{"hidden_size": 160, "vocab_size": 8192, "norm": "layernorm", "norm_eps": 1e-05, "qk_norm": false, "bias": "all", "parallel_block": true, "init": "uniform", "beta1": 0.9, "weight_decay": 0.065, "max_grad_norm": 0.5, "batch_tokens": 32768, "doc_mask": true, "train_tokens": 283800000}
MLP neurons of a small language model. Each row is named by its layer, matrix (up: input weights; down: output weights) and neuron, and shows model dimensions 32-127. Each number is 200 + 40 x the weight over its row's rms, rounded and kept within 0 to 999.
Before each neuron's rows, "fires on" lists the tokens most often at its 100 highest values on Wikipedia text that the model never trained on.

fires on: " University", " Academy", " Board", " Council", " District", " Association"
L2.up6,224,217,231,171,202,194,215,186,190,190,178,223,219,202,182,237,227,141,192,179,219,197,208,193,222,217,162,208,250,192,211,204,237,198,202,164,198,207,327,320,212,210,280,209,175,313,200,216,227,181,267,201,154,193,207,177,219,264,194,191,157,155,170,149,191,201,189,121,242,253,162,205,193,175,282,192,217,248,203,180,145,227,171,240,188,154,260,225,133,225,81,157,287,200,203,195
L2.down6,221,186,183,250,263,211,148,246,97,194,215,226,234,134,245,255,179,208,186,166,219,218,212,164,240,279,196,149,236,240,199,202,208,156,209,153,134,135,200,241,204,200,183,284,199,271,143,208,214,248,242,250,200,189,222,251,206,145,236,182,177,161,115,173,177,249,215,236,177,223,160,160,123,228,226,214,179,248,182,191,204,248,181,192,218,171,230,274,153,225,281,116,249,179,175,203

fires on: " St", " p", " rev", " ter", " conc"
L2.up52,284,124,145,183,226,237,164,183,158,167,193,175,220,193,145,216,187,242,269,181,217,226,164,239,229,214,240,267,229,212,219,200,247,190,244,256,229,148,224,199,267,219,299,194,194,215,158,211,220,193,222,233,219,231,237,222,120,193,227,174,236,165,212,120,194,170,210,133,158,248,222,140,201,134,206,143,176,213,151,240,197,258,191,162,112,175,103,142,250,215,178,166,226,233,180,199
L2.down52,306,200,185,205,265,178,195,185,153,222,165,175,186,121,230,253,186,225,196,219,117,224,200,174,235,247,201,232,284,234,182,200,240,175,212,200,230,248,195,122,233,203,234,268,140,226,158,166,178,214,164,236,201,168,173,174,195,217,165,201,210,215,193,210,183,186,190,257,162,216,212,188,268,130,174,245,277,159,254,244,242,163,187,173,194,172,106,233,166,148,179,208,210,203,256,171

fires on: " De", " de", "de", " su", " da", " to"
L4.up174,305,159,197,205,253,217,227,193,191,164,197,178,187,171,201,222,213,198,151,201,275,264,146,164,184,180,288,246,214,242,218,134,153,183,189,162,196,136,178,220,133,209,153,168,217,175,184,270,222,240,194,208,188,157,149,157,277,164,156,167,183,236,129,129,209,238,213,233,172,175,192,207,173,173,137,186,188,242,178,199,234,189,143,145,203,187,160,209,166,190,220,149,256,199,238,195
L4.down174,195,160,189,239,161,176,222,185,189,251,216,204,162,174,240,166,196,122,201,156,199,261,238,253,248,127,196,154,260,199,191,164,272,197,170,291,169,256,205,132,159,199,171,189,220,184,183,213,213,218,223,170,224,185,176,252,202,213,155,144,205,253,217,146,185,194,204,234,313,152,247,189,206,182,259,184,216,182,205,217,199,225,177,242,150,191,262,159,168,161,148,230,237,177,203,194

fires on: "er", "al", "{", " |"
L2.up69,245,257,169,174,164,193,199,159,258,227,236,242,251,250,150,232,153,178,131,197,177,222,183,271,181,144,236,201,277,176,216,239,196,152,148,150,137,118,263,259,223,248,252,219,226,128,260,183,254,186,255,138,100,166,176,195,213,149,181,229,144,192,178,169,244,217,251,196,215,184,253,209,173,211,228,214,186,208,256,182,264,204,235,207,235,217,158,184,166,207,194,156,185,134,201,178
L2.down69,160,145,249,180,193,241,187,235,251,156,153,201,218,191,256,210,176,207,200,216,191,138,238,174,190,217,168,181,131,213,187,178,284,167,247,234,220,183,192,138,199,188,192,184,234,247,107,185,206,245,118,204,185,239,196,154,165,180,192,177,226,213,208,259,129,208,144,199,205,224,210,157,159,145,176,162,247,225,176,204,197,208,133,179,144,142,274,199,230,240,143,159,233,303,199,253

fires on: " Cl", " Sch", " L", " Kl", " l", " cl"
L2.up474,254,205,127,232,160,252,146,194,188,174,127,247,173,193,196,217,138,170,205,249,246,171,234,175,202,238,190,274,197,179,242,193,204,193,251,216,310,231,237,206,155,209,233,168,168,207,267,187,176,229,230,226,206,223,144,167,223,261,178,197,201,206,241,196,215,135,153,197,218,206,196,254,190,134,219,195,172,207,272,151,211,228,190,186,181,187,176,177,177,226,169,173,252,183,182,203
L2.down474,207,225,92,263,153,252,180,199,242,205,121,265,155,165,158,214,146,173,199,297,216,190,185,114,129,197,160,209,229,185,214,206,247,235,267,206,271,212,195,130,188,235,238,162,181,205,288,182,180,201,204,203,206,172,132,230,195,268,108,226,148,171,197,240,270,133,201,186,236,192,288,211,176,220,206,210,189,231,240,167,183,189,177,214,232,165,224,146,222,221,171,204,229,218,191,203

fires on: " It", "ow", " very", " out", "use", " is"
L2.up219,228,158,173,154,188,221,186,261,200,179,242,192,106,173,129,229,170,180,208,273,213,244,108,239,234,111,285,280,202,165,163,179,174,125,161,205,202,146,248,161,202,198,202,223,245,273,218,216,191,231,260,172,183,168,146,177,196,182,143,242,176,214,256,221,153,236,220,205,254,110,203,216,169,203,209,183,199,188,224,155,251,196,209,93,230,246,109,225,168,162,152,145,122,189,174,194
L2.down219,179,219,229,245,274,213,227,137,265,209,157,169,156,179,244,259,253,160,211,203,170,219,227,181,136,209,196,134,184,168,167,180,148,272,213,257,207,242,135,218,155,244,160,209,201,190,136,145,232,150,170,233,240,191,184,258,192,155,141,177,221,199,133,192,217,210,297,167,129,257,223,198,231,175,177,288,201,204,192,187,171,178,173,143,174,137,247,252,127,212,219,223,221,172,215,173

fires on: " =", " un", " unc", " coll", " lo"
L2.up162,222,227,185,228,195,246,173,140,213,178,114,287,199,197,222,172,178,201,263,192,214,212,196,242,190,217,195,190,190,178,163,130,208,231,281,231,254,232,217,209,276,260,181,137,242,198,252,225,191,205,212,197,254,174,216,165,216,117,233,175,293,245,166,111,155,172,242,105,205,190,140,184,155,162,196,163,195,218,215,283,157,180,174,212,146,194,173,193,179,264,161,180,265,124,168,239
L2.down162,193,268,136,208,213,229,196,232,165,210,222,257,186,161,194,207,146,160,194,176,316,221,225,212,130,211,208,258,190,219,182,209,234,253,263,109,263,171,216,183,227,194,244,128,232,133,225,251,231,212,264,202,225,104,180,175,199,152,199,163,258,184,192,178,132,214,259,190,177,217,167,217,136,217,154,196,192,200,162,226,168,137,215,179,248,160,211,205,146,227,162,179,188,103,212,201

fires on: " where", " let", " saw", " bring", " gave", " give"
L2.up278,214,181,185,89,244,235,205,218,240,126,177,255,171,251,161,259,226,210,123,169,227,171,164,211,175,236,212,159,158,163,207,217,166,230,210,152,205,126,188,231,197,208,180,229,237,161,170,201,147,176,210,179,102,260,157,115,220,164,187,238,202,128,208,182,174,222,224,219,207,206,179,218,180,178,199,164,169,219,183,242,218,167,236,136,153,165,213,256,205,259,173,169,163,182,195,201
L2.down278,210,189,147,132,245,131,211,140,214,223,138,190,196,168,250,224,185,193,196,180,245,145,188,146,123,179,210,162,168,152,231,189,171,273,231,174,176,191,125,256,175,209,207,211,220,149,153,186,170,225,150,260,257,182,192,195,225,229,274,143,184,193,253,213,262,133,180,212,211,198,214,263,211,241,286,201,185,267,192,147,169,274,160,218,122,176,192,182,247,202,153,252,182,189,149,232